Weights of a small transformer language model: tied embeddings.
MLP neurons of a small language model. Each row is named by its layer, matrix (up: input weights) and neuron, and shows model dimensions 288-383. Each number is 500 + 50 x the weight over its row's rms, rounded and kept within 0 to 999. Numbers have three digits each.
After each neuron's rows, "fires on" lists the tokens most often at its 100 highest values on Wikipedia text that the model never trained on.

L3.up1438:439656511495476430439438501538427504500467514508531534374496502480559487400546442504449440598435553549506488541497532454496491523590542453536539539518497521458548524574476523417436408467505540517434458552512439539532487526526364480518487496484492450520513530452507506518498571444507466486
fires on: "by ", "al", "r", "to "

L4.up4:483457448532505455604624519511505531547508474534432482496542510475496557578448594642557498555440462423502487588551424611461540504499507549509485435508457550433514439532535425432516481466540571472500534485580495430536580470433500483446533436581546484531443396461438516447507524453552462514
fires on: "and ", ", ", "to ", "af"

L2.up1392:491510476402464534441495651519486489469498448521603496488548489443493457555449479458512520511559549522494500484546535559458566449468509546399488463497553552464586575480605518419540436490534558530573494465529527486546395505422489598501488507530432526529530467489470507539491486530515571500
fires on: "well ", "of ", "to ", "er", "from ", "Canadian "

L3.up1131:459475533443474420543480428546479473501551487514547527584418538487490567377545630454517435453520512475470534555571579514432464439477499450495498549461437447548428561505620503508510524516509501473439563480452610509536524513397550563553533468521476519516445459475542587487467512490567460507
fires on: "which ", "that ", ", ", "Nar", ","

L3.up1052:532465460489509535539474518494406561577484438476585546537453553570547429579560545450510437504576458558487452569509490509486543507593533457534504496588512445459548442553476576523514499486519488438555557504516450444447522597578520503541455449488517572486485456565507560517464540566520546509
fires on: "| ", "===", ":", "- "

L3.up498:430518509471511553452436603355456484478517438523515486468440556474593546582581475481549493498535493498503555564536438515412564555457471470486553435511564493439453450599445527488506567504372525614541500469493580556477447499547461548510445567505555445551521524442512551587463466469511589467
fires on: "and ", "- ", ": "

L3.up1060:492507563527480486367526504528548499481436542498393536485541440556474443457472580506502514509556508439582506519562523435515553488527528565536503511548510561536441504509491492586626493564580502540534380449545411564517509505473534533471396548521426500516456524526405512490500513491384535490
fires on: "| ", "-", "i", "ing ", "elling ", "ation "

L2.up887:417455524525489532524492537516555606429540448494525474527451526436480542502479602466425471455524501560449477451472469486506467497459608504436423528544480504554544509523423528537469485535435411608550393435506503517492604476564539475501478609505484520550584519545528472437452496506531425552
fires on: "it", ".", "ay", "of ", "el"

L3.up335:477490441541435461541571525584537500434544480491554504522474522552503609477447504556479423471531500465442536513436542504439469466479522492523454495608433564573519540457424530460473596519573481546493549438463457542469473343446486535534543535521556553537447550470517526583471474558577567422
fires on: ", ", "| "

L4.up67:462444506474560520449543453460489488444538466412581567541446572444557546561481544486367472483566688563559417570428514502528482507545583603536547467581455541468426491489453533476512498390462487542533471521457459461567520430546456474409505587488448456423547481509456510514511622427511498494
fires on: ":", ",", "My ", "Home ", "de "

L4.up797:523516466423475560516482555576392445492488544582469487517477474555510477529469619468521486470460534492496421478588502491484509551523464510561536521610493538459526610593488526428494452486364441503528516536586497470448507451557519492550532473524450478530526473535428463522536541477516574531
fires on: "born ", "u", "we", "from "

L2.up612:615513545437519512594559498490435487494581403561478498423495471447521587600485553521537501534524446555452467478506518571374462449476488529521590503607486454543429458547538466487488524474506436570507431510502559386569517455458550526497603498471528533505524460464583555524539547482493618588
fires on: "as ", "and ", ": ", "with ", "or ", "to "

L3.up1428:503528461476529428511535432476538474516498515544495508486487512489492516554471544474476502493500429537416529452493623533544562549496526495476508478505539457518516430490540516507466504484506524557541505430418484487442531589464515488478563551585489429634473539532535460479417385574522590521
fires on: "s", "of ", "changes ", "still ", "new "

L3.up1343:451515503517449542505512521488498531478434441522536424514583539545433440567532418555472461497530554480606534526396479433491509485364567499440523415557556494495467470466557476442442517504471539461381525574506424532518519494435480463524497479534570413488616617446555453560503495567541481527
fires on: "r", "L", "m", "f", "ty", "- "

L3.up1113:560520434423437556474513470485523433517453481491486527474494544499522471573480444601476453409578546558526518466489565522411507487539590413651476460550551602447629448498581544509551494510586570580591511491466555540528485494486461602508460483558449443517463489519495549575452456518482458403
fires on: ", ", "au", "ast", "bre", "Location", "Mos"

L3.up786:464474481595528471471468400487472467399466480498460540511538596468569522550454472514494558498523544523483526410428426425519634597441453396593382479609526384461518506478519412439462442492451529411506483508471457517570524445421461470530581445403478618451406517428544460421484592523522530501
fires on: "of ", "-", "y ", "over ", "in"

L4.up1506:418479508485552458552577549571505538449422478608473504503502431533413507530408570448502476433509491488453619527483504554575556531480467540490475486588542407464442546505464443497527549570433501516500528514498417451508540561496543419489452617521543442528483436533421370493516454515566458487
fires on: "'", "- ", "of "

L12.up247:507557458535393520496589525440509448450458570469459548542572441509526551459568445446588538484523555613552494516502632492530515441522409537415469515484508530522522477423555416598532513472507521521579495484418565532615450503557553517560528537450453386489438542520486463402465403480524485520
fires on: "they ", "who ", "They ", "ys"

L3.up779:507530490566508458513434468493566518392380509566472577511571472522422565512477563517455511525550401553640485585484463442531483565548535581460518488486458471443465478522512498488471571421522561587546512462455569430485471473567412544437544457448527569530479553527516439465602493588629482524
fires on: "se", "Se", "de", "te", "| ", "ake"

L2.up526:591533481530482517545544514481482502529457514460564515492501530508515545466399466550609455497549528527505530549540554430539421530478452559452486587459550464536473534401432505500443547507514525547544569526548512548434399469618475534500499505445475400463505537517503449471552486537539550519
fires on: "un", "-", "to ", "with ", "NA", "str"

L3.up1233:512512547491537497500455599436442490422601503495492539538557470430530515544529412566489539558430384472392391563623590437470534496406585598495594523451524511487480497509410404489456406510595501568579468607580435519468432514488442536501536419619531418461492499569484466517538523437595597487
fires on: ".", "ent"

L3.up8:485447540483540541475517559421473515475436433491513418541458548487546525524468452471483488608553521453510382524582548492515542518469535439416570542501557458465503544464447478428582461515578562519498384536570616496541432481535520524446531444518594497542594451452484584640534481587587539443
fires on: ": ", "in ", "\n\n", "on ", "as ", "three "

L3.up584:484364391435536536468505498514486448577503548555444530468473452533633437366511576484519608478470558544438479393467553516482429498495434408447535491488494500553464477532433445521433484524577486482543424516540512535472472515424450423448391589547418575526457445456538512445474521499631499441
fires on: "'", "-", "−", "Government ", "Women"

L4.up441:509476457467576568529565492539528524506479448577520479387406469455484466520542512487522441479462472506539430526446519513454538506613409560517481527551543585473539504563437505533479543431542545528520559417617545532547522465488456542432584471546545475553476457572514459555471527530511487506
fires on: "\n", ". ", "\n\n", "day "

L3.up493:489466499513524463628452492560601480449485533508590422572479527457482456505527441577470506392433547528482554516449505584557452447590519521538501505522514529426481583456479436535434472567552441572470555385535515455481568481520507575529557446484501464491500485425517582401524530547500503580
fires on: "of ", "Mil", "(", "ranked "

L3.up1256:488428445540400525559508499444508497472410580524481525505472497501532383465471645544429493505511437548479557497416498551473529454544473514541535441499530446563611424504399501422432510538530481509549514519397468474433426446379500454469508418554553552547516562536596521456492500457557572488
fires on: "| ", "of ", "–"

L4.up91:638594625443487481491481588507509466473504532492496525470570452603488520613498471460513435575565485495559365515558575499435478473569446431373551485518510533507591453496389435497488461443422526450526487434523478473530440476544394505523548444454468466523526490480478532549465584488497528455
fires on: "on ", "\n\n", "of ", "by ", "to "

L3.up85:452481553570497482429401546427390377505500501527561530454515534532441519541501544536493503540537522518513461575550483419571562358564535535543457544528450535474586557519454487515570457435600474523432460556497425525558525529492523517462427467504457531556452562520429549442504467587491439433
fires on: ", ", "\n", "| ", "-", "from "

L3.up475:533465460500477590486522575401606489576472475549465512573499484595434411490485483518581515497565522505478488439460557479559541488562418362555536478504508582439516558494538498554378526485412517573559537486533531542532457440511551628484557493457452502517441550578479525577491504512558527500
fires on: "200", "\n", "202", "\n\n", "born ", "from "

L4.up588:523540455502506509502502543512505503441444511586422502412456503515453500517479576472510503516482509475540435406437505568564513504623494537404461512490501628413476421478499507467511601571471518463603501531531486401476399542497557344435648422526414550496451448376464447509540413540578440552
fires on: ".", ",", "% ", "| "

L3.up614:511503522527493458484549522449455564468512505473536579513542435557508575507524496512463511526614507561494559571586489570511441520496526551520522512403600543562471429436506466473524510449468488530496548564492497469450472561490535457483447505574550461508468505565519489454607409522572472547
fires on: "-", "of ", "er", "un", "N ", "ud"

L4.up801:514452508452536454571422498465556546429415472542441488474498546541439508472459441550435629398450597515470464522511436449468455477478547484484496488463454513555470524610482600463475526523474458452569440508554520476541504537595518537439468555478488533541468590465484492527579456505443482474
fires on: "'", "our", "or"

L4.up755:513423492465479420369441508502450543480420450558597404472530544483530487542517530465600554469444593522480542484533456495391527443494483535531546519466515577557479529467461462480509491610416479524500546594412502468524477556618550488525529477540524486536535497465488467508523534585555531456
fires on: "\n", ". ", "\n\n"

L4.up311:449565401545494585510476448413463439544464495569434558444453484520422456395492593543553484566595489486519431520512576449475497427494498553467525531555574468531570533536458555477605495533536491585530544526545504446443361522532418523555503497577547525545506415414520562464452530418480519446
fires on: "of ", "\"", "sh", "sc", "ts"

L3.up1535:506399514453577514441481490424469494525518550464518541464408441494493492468515535444493555421513390477526453537472502567526428525595516539529506487537545553508464467473483484528444600456449525598460395526513471440497521471532529483546482415463476552602451498457391445502406552567499539595
fires on: "-", "degree ", "a ", "m ", "s ", "an "

L4.up900:512509440463491574515485549533418582451527569482468528414504472568555449535423548504490536472494461523520632526518494495488449535473463492506395455394489494459400505554570544407464508469481493591478581518608488566454604528517542448543460490450590529526518418562500506511514494492515556479
fires on: "-", "ac", "al", "A", "â"

L4.up1347:521402549499532497505479541457473545489601514574446521544479470602569431468511509534499455494498626592498492583601449493528500424456523478489522460480485490484586558418471461507490520476501524484502536461527453415529531529530502601478553454443559450573465525489507520420498431493510516498
fires on: "==", "as ", "\"", "/ ", "-"

L3.up1503:554552514538549491519545532455485489489445490515486515563516467485498561460500436523513493555500577501526326482528532461482433560519437426432567477466502441469485484532490496418475447527513513636592428529524472511466405477493519548570490386582536470527455568554562482460468528456558432574
fires on: "in ", "$", "on ", "at "

L3.up357:457602455524483523489508580466516427408558456509433452421579475472517538480503441473505442507470519585482532373509448513392615464412518457508409490553394450507440365479535452474535503501471538530578518484455503531510562594491488431535475482592475474579424496443434453611479471565509500476
fires on: ": ", "s", "left ", ". ", "., ", "Abd"

L3.up61:518522499457440520529443465616581375473543515481419428549418517432542480489463544484500547548436511505469476592524504482511494526491458490473520606567597474454573482390498497498435521560481484554533488548480499461427496463515514483458442426508442505601484497384520474528460502485531423510
fires on: "r", "s", "od", "s ", "as"

L3.up289:483480467523512507509411496455449534594422408523436488487391552544430523397537521420515456476521453572542595497624449419483424477543446604477482482507473469469462524474506491529485483508409590504606465541498528548491527525560498392457424493526527560556545527479517473624465465502496450502
fires on: "- ", "–", "TV ", "requ"

L3.up281:489455571516545464512522451570441495535445554504492509461474461510502501498532536544479427510481530500392535521469512477512476417508475476470530523481444456471440511532538509482518561440488471485438567495622523397581507517490460400487510529525559508535478484402435503591520490414417540412
fires on: "album ", "of ", "ro", "Operation ", "season "

L2.up456:507483477504439492546536440426578447543507528541490499529414453400485568432458520467471564429554523476417473452458527588511599536597490480447591430452565517440588504467434438479521521527519532423584468554444525559497507476522511543482508455549469515387533515578571515492495543546459415503
fires on: "of ", "Con", "Conference ", "Key", "Northern "

L3.up397:514555507536505473498533485533406461525367514477445457589488567455558506553621424436469562479515485454548422468524496543447487451514552474533601522551445607480511467541581474518477529490499403455515497522511452447544423411524495452464475375508596546450556506465443452445452489531564558582
fires on: "Pre", "these ", "\n\n", "These ", "make ", "made "

L3.up305:497395411410558533511444511478553452487464571505482369487492558496498494479562488474570525512509509439563664535539466452511415405534521556513481468425408584551539416549472446504432513557466553468463526509479447480495545451450460485591448505524610470551523495474503550551577511566541458455
fires on: "\n", "wi", "it", "to"

L3.up279:453466522421476536507460474414464515585491485564482531454531505424446469408502591518456563465518510485506491580531469483488523483554473540510533568475466569477475481543455483563473456452440493450411473520432452486482498586549460444479456490496492483473603551504477507466546526542572526458
fires on: "'", "er", "s", "t", "f"

L4.up65:456476508520528497529544521442486539488410472641511569460505464479510491573451450449529563485469524433535549508554477530484442527507491558501524478492478545598528468584414460584535523518506558533523487524462583489433553402480458587521482528407524441551495538501466489498470531463529486522
fires on: "p", "a", "y", "ti"

L2.up1001:542486451464527459506426496527600514464446568568537548432569457514495502491489494521491527489517449472480504557449470549507480377385520434452576488418543613504563569544469549478414479471530527435484431489554375439560416501502432477553540543500544465492493498504485489498444461560422464482
fires on: "as ", "U", "u", "Par", "it "

L2.up1261:549554609453423444478362476528466538456474494495533508505503544443579555493415462587519443553461542541528507602638503541469502578470423511559521509466494474467476487504535452537484524504549479510454438448494502495487484483500411476558427425535580451539531456525436486495510520562549618524
fires on: "Best ", "International ", "World ", "for ", "Outstanding ", "by "

L2.up608:553490519408484424478544449506439481443488498515509553545476578575505443587507526544433500436580540548566403573518472487509572506522588445541507438504388444394584513537451507515425434515462507526528444542504524465370530513532593472529558478569539544501523457581404517521437493459511513442
fires on: "| ", "from ", "include "

L12.up513:489495450469479561452544551417455583438526468442471465476455464520490497411493491550526479540528464524456569521605572446450562510464571535413483481591458485464522521456435533415467543526538528469499573612508464418562453457445565475397507485585494513483569458493544519538522547455526557492
fires on: "| ", ",", ".", "at "

L4.up787:459407543490466454438517507507503455569487488470562567473541460481521498449504573558494448665525531496446429464420445536486542570506391459453543485441439545478454516499505473440493534442447457487476477520496499461406474502579451472530550490495511539408504521545500507491510545572503545516
fires on: "| ", "am", "running ", "al", "ran"

L2.up1086:404485613487486390485482475502490459579611507615514462477560481374420523431396484559567466517561456521476489533562444410533570440501530603546443440483518563464486441483470496551524485547458529462590503467480472468466597477536515450449467507412450504483520495489604553601430556507522568528
fires on: "'", "É", "00"

L4.up1171:505488540527514524427550465412451437530584484483512465551418458419510473467395534464518514542512478493552505535403512503428510449504518509611534546561502554557449451435467490505525513551593512577504442533548509467528530514429456474433546511534438561555531534474474466524511447544532559446
fires on: ". ", "\n\n", "-", "\". "

L3.up853:515487561480509508507456462525544490536530472469478569536428405493540506520482443471422572481469541515481546528538494534534462464474490562495518527540469539406492512394554486505557463492488482503584473542439461459494492493457606645456516457474543422611579568480480501467539545475539507561
fires on: "\n\n", "==", "(", ":", "00 ", "-"

L12.up1498:534534468504494535539538483512485499415513476514600516567496500479530542445509494579588541504534537530445484586523434518462552564458498461477455408535554567504531424490526578523527484468539383487551483501455550573570544496437539497483535509493463498540540434480459532494424545465479505449
fires on: ".", "and ", ",", ":", "a "

L2.up1131:447507558421482533466544540516456486484492465462518576494462478481505458523541534514408512564455545500466497542565517431504528521392483458483511499515483473528519478481408473577493487578503467483488479498530635542524445508513535535455398583653547430423509494479477507544458489459480481452
fires on: "to ", "of ", "who ", "s", "ays "

L2.up1202:450536416475475532457508588512499446552510476472479478534492476492512552465513540502518508499593601532437486537422595561490583521454431464403483465557495539463425510551537463455544533480538497453505454388514550442498518501490518558510500501552480500552413490424589463476481497544482407486
fires on: "of ", "to ", "Mas", "for ", "Mah"

L3.up1132:438530433561475580395494518442459497567429411515529513485472502521529498552476518457578483426468508453419495451507384534545505412543517425428504437412523524408464469540532494529478585444535551538513473536573475512518376484474485442491644430554424483463524559469547485450531523518372530534
fires on: "200", "\n", "life ", "life", "Career"

L3.up851:441516581538492432526481524583554433578384521514497502443508546482579485484553591483446439479499469528481492481484332413556479468478408540443534512406602516486499483483527508532434505481486543534458549426493515469533518503562490485531489548428516563594532552543595508525498579523500545460
fires on: "of ", "character ", "9", ". "

L4.up159:577457477499498450565507495510459526555455373575507478576494436392511430548464529535466511543556436382500535580479504450568459543426460515508520635437414492558502584502535564530614524577600458548538343506503521475497562484436525470513563487573505510596525509468493449471453563497563466500
fires on: ". ", "but "

L4.up544:482526504433482472372563463469500448396444484550496459506492461422477450464536478538420524494542516476469526642537525449493492524572524525599500545563492577503525536376556519533517605527580461488477546514491450439494508468411494540555502500484502465534431487572455563520477613552469524433
fires on: "\n\n", ". ", "\n"

L3.up1002:554407514465509591465416510499449472543514449486534499506463464480496475552506457480454512547552500532474576458488503481447439469484534456406433471469421551431550485510480516416548454505605518613424498441522490443526454474370491441463487485446491454506485444543591501581453494506491449513
fires on: ", ", "; ", ": ", "- ", "ed ", "ed"

L3.up95:482514473491443537476399557560415517552472444476574587503391509481608475486523486548479595580564493461523466478448507516463513510487482503445587448537564536513469564481446499453598535578497458495552457487527446409528550590513461479514494591398449448495510528426558536452500554375574508537
fires on: "of ", "-", "b", "es", "ic", "a"

L2.up126:542437501594482531536564554510543560563552542571527463461486504443388538464484558462544613387522511513491423483456537540533471558467373485340514439513514426535447443565543496456491453478464475447513539532539601542538455442382553531511461565502591529500524481425424516545528463506494501430
fires on: "with ", "time ", "time", "of ", "while ", "by "

L2.up995:515579444551479561459414463430457388437409544553595477421463465436517498519489500533512529487458517473508494550501503457551487562556479474502458512565468531517468489545364512484396544449616518534547396473555540542450499505450470509532529456555660477563524404472572555457540431515516517496
fires on: "in ", "by ", "from ", "for ", "From ", ": "

L3.up1171:549401439494510472488523501526539491405545550514564465522631517487546572560486497476485447520453484485525535460521485411512507522515475431461590461465489469558473444473463528420432574491387591614552526512509537438429524409541461452465478445548551518639528539490491557559542539501504476444
fires on: ": ", "km", "countries", "tions ", "only ", "ens"

L3.up1500:543408564568490448547426447468533396429393443463497561450562484526437403495574408476562507447553535500552406478463541404479576369466478469438550523505536489533508574512500533523443464527568469473481611477536497459447578524531557503481554540443534473552455499412388521487470475548509466452
fires on: "\n\n", "\n", ", ", ".\" "

L2.up1146:488475534498452569559478564556531490430559595508499542499458418459486524536504544599560500428468531497456550552578497469564500493479624521490559475521526531507457473447419478445554561477524477551521445526471426557466532609519450439482515514426535437503455556486521421477511530570529546478
fires on: "to ", "into ", "ate ", "ated ", "up ", "be "

L3.up1158:578554465502521415568519495552560530496422513419474520554491493460517490473430508516380567508608460412522478557415618533458581438456576563511494501423488554519406442519508428443567469508542452505587561532513526509461465432585483544529513477369462460467621515392554482471484436491432423534
fires on: "-", "ish", "\n\n", "Country", "als", "ally "

L4.up1029:453499479463546559583539530519551441509509597476485450531594399569559406586497416555451542459597492496486507539479473452578582459472504456504508469569564535444405446548489562490467531533490440559409507483493494437456534463547477557591472407484517474470458472579500528465408541530483586506
fires on: "==", "to ", "of "

L3.up276:452519527607462574491536432502557584408569502518493501508482553478484571532500473416532501488428548473411514512507494535436538452485609481562521470518532564499466572499496554552510464543467498519544549448451498570441434471557542450430504474529602482514571605474423455602521462446550471577
fires on: "of ", "i", "France", "oli", "ri", "radi"

L2.up130:524558502502462581460487526548511551591570469512552511406492504520466485405492491550484545477488462422455481552526545575565480530473507576433487627494541471559472514531420548483500437505556534505503495537433505535459444505511494497591538606409443436493478490476527460508491502542435564508
fires on: "with ", "from ", "as ", "to ", "l ", "into "

L2.up1094:437486589516511478603462466442516513428452466507481550543466439491479567565411531528590409453511531554519521545469542471423447498395514474528555520509432492442555493472526498528443541569470512526476478511525512431546507508436509490552496561443455551522537462407565467439559485490512470555
fires on: "| ", "run", "air", "of ", "it", "om"

L4.up342:499503548403488440432437465553553464466473526549500497481522492427590448512596526491509600447582590528532482637439520519522457489530586482549494573452520424528547499528554377572510536515484488529487516533460523516492537493506498476435537441444462490514513519473432495521475588585409502437
fires on: "\n\n", "as", "s", "y", "You ", "an"

L4.up1088:517532548532485497641428492515579469450492487497464467512459457528416513433462545486512550437441461430459462571539501537532378506537578523446482526576489506472394456551505494497526427455557460468514555532464585591532552464466579525470452547458427490404463585525405647478447476534561565442
fires on: "'", "\"", "cl"

L4.up25:595480464566438355534500489491429489526542460489397435435485500482486545441438526547435498389474378487468542540460551530501582469506534494433530488642536575471470529489488539485567433418574584502520410472573589469517444507499499503431519457486533510483497499520536444469516589498489520499
fires on: "'", "oh", "oth"

L3.up1375:521535461421503506587495569403485512525550590451521378479511446493410427484448419575429542483473413572464570502463507456614480448506460511461585448517479493521470549448565581535541492511562488459453569467493357459527463513545474479503522509530535525458498437541557502500555556479539602523
fires on: "=", "of ", ".", "• ", "–", "el"

L3.up871:523465478524517515410524458625463521460473541475505518463512497553511440497489470630431569456428490522507550436515521491544505459507508387464514520505435481498496536519562469480557463406547465462534366378566462493544581568494420428497507506493518499518510505446474512493424569478480441456
fires on: "of ", "-", "singles "

L3.up124:434463462448482469614532438521537485517563461496512443508489609554496569591390504430502443434528504487528479414512447533530413517498484538499533518597427475524552569493546387552479551537462496535477542493480438431496519465443531453488440480601474527517434490495475440474414527514608497455
fires on: ", ", ": ", "of ", "as ", "including "

L3.up244:505474516507516578547390472491524513492526562505481535500500506493485408527455532505500447437509510516452513537527442499545572463486466490542578508517629571485484455542496559477535537480413497519459567468495435464490508562565483506447468431550522558516479445441521564505526472523487509481
fires on: "El", "Cal", "real", "Est", "to ", "Lu"

L2.up1067:445487555530572548557557459568455501498494477517500480552441513585561599477453455422527433585477505544464475493488450447446519487404554481424522540577540549494583509545510514460559433430492440556477572527472498545630498439477500503386472481581445597466507520493471477446525447502455438464
fires on: "_{", "^{", "ch", "it", "CH", "°"

L2.up1519:538460553491547404645552575502606561552557484550389548479484539585459514553502492444495539526437535501456423479493468518448555544437490504446414413488413514490486424484546501445435476506499576560579578524599493516542525470407483462489566498369472462570474537484419573489551479485612524541
fires on: "'", "ug", "__", "Good", "Appe", "Jud"

L2.up1255:492524518547412504383420504433475479499459453448411464508528421549472472552519520501553447534478520464556494576568509481520525446521453521519439450526486526477543531443534428591406503510562542481493588522474497476510494437561545526540471563550539367525460538579435510433509460495508527432
fires on: "ing ", "as ", "even ", "ed ", "ting ", "for "

L2.up347:490423497554426476440486535574422456518480486533546480502497494512553407499499426439512515493464450504581528520589677396428470515511530538491476487505428500509440398519420548512635603575484547493452429411497536573439476572458534504502556525605492419552547533507600556524470529502497503470
fires on: "a", "ru", "cu", "so", "cha"

L3.up581:443392518518438545458470483508491534555580541505520532467564538511475518450458472485533555463539531383439499446488509554447435496479546580417521501516572595495387585501535453387509456612547488538554523561562476476487373532488554522494528499553471469596511500403539550583497554485597487449
fires on: "-", "0 ", "−"

L3.up9:403458511522543447616568494521528486487455542458416560442483477511491510570398429575446488579440601564439500529464644621481439432466466553499509545481513566517438560457486548586505533523475465519409546407443619470514583443521464557439461562469436476590481490503446497517495454539505469547
fires on: "of ", "(", "by ", "through ", "via "

L3.up636:526502507474572425501464515520526526465521565477511443529489436462482513553452456547484486458500590491471458500444444461439508458477518413473483466501504581551529486561472501465496457444482527507478489524483414599465362553505545504486533556488554506561499490489502479501511432441343482468
fires on: "and", "if ", "; ", "iv", "iss", "J"

L4.up445:508513465585488474473540460425460506510484466507507464552646515563572587426508475499506576567524531479480493531532478486475499455566457567528427476586495578500518506464457541438588544501452522498544523545461493427456537478467488424490561529384517503589461549412547433596476502534522422542
fires on: "s", "c", "lived ", "TV ", "voiced "

L3.up1096:433428523386530543542434506537427517536488465544480534505454508410470497491499530497470482546486504502486473534460517547465485457568508483535446475592464494497478472515477492480556512500499551489448447453508478529615601460472467439473517508517495523462502523471406514485486498557493475472
fires on: "e ", "part ", "side ", "art", "ed", "ing"

L4.up1501:546571477576578599564532460519509472494508475426528516523479513398537550535571525528464458461450564476521456458489457388461547468475496534499498522476459498567463520503459542536566522493503554530465549544651456441599474529596498510527476468463476416435521435434531492497512571447420517491
fires on: "and ", "de ", "/"

L3.up1482:555461545438522483470479505604580504471554448513538423482492476458476532456475555531502554406475592453497544557526522463497423469524476412533592462507485509475511437506427502521541422512435427467511489574552471468521512392450489510473475441617514563496454439469488491555513522541550436534
fires on: ",", "of ", "High ", "by ", "with ", "has "

L2.up1411:567511486490536519534479505513565468448427484526536621533559569556485573558571515499551442423572504406532569468382496458497355452455478480521538514454540466527557542460499549516505505518529507464562582499514561556547469510578538539514491485464491491533528519466564552551474455492499513522
fires on: ", ", "which ", "where "

L3.up545:473634470427458457412462493497498497473441465608454533537436504470500527443432421485471505477530468482533486473482533485570553527442455401440526570504574493383476608493469515502479430575488463561552544396515476509460545485547505524503588513513426527457445527603529522532604444539522487479
fires on: "–", "ologist", "composer", "ph"

L2.up1057:536500565460553525514546510565527398424511467551496444446443589443535452541456531451333528457556527447432586432504460481551585508551519447527541463629464456501466490387502461507554580490454521492459527417552469530590494521509514503512511509518491514436425482476454456517509467557490538384
fires on: "of ", "=", "the "

L3.up775:568565488559475644545467503530484518542521440519505508436501506527561468523580453460456473530498544485486555385467474536447532440468549429484471427549483424493507506437544551588562456460475531486546527549478447464426566584508441440524510556487481573477482556540499575435454458497568534520
fires on: "| ", "of ", "-"

L3.up1137:438478547608509522510542436617435542530547594440524472462496406552527437555451560460458508485410507507464526398513490408475453583543437488501544465460546554501494476552507528508491450559430455621525545469514518504516529454534488441540496485484487488486460511515545443533521447476525536526
fires on: "==", "-", "ag"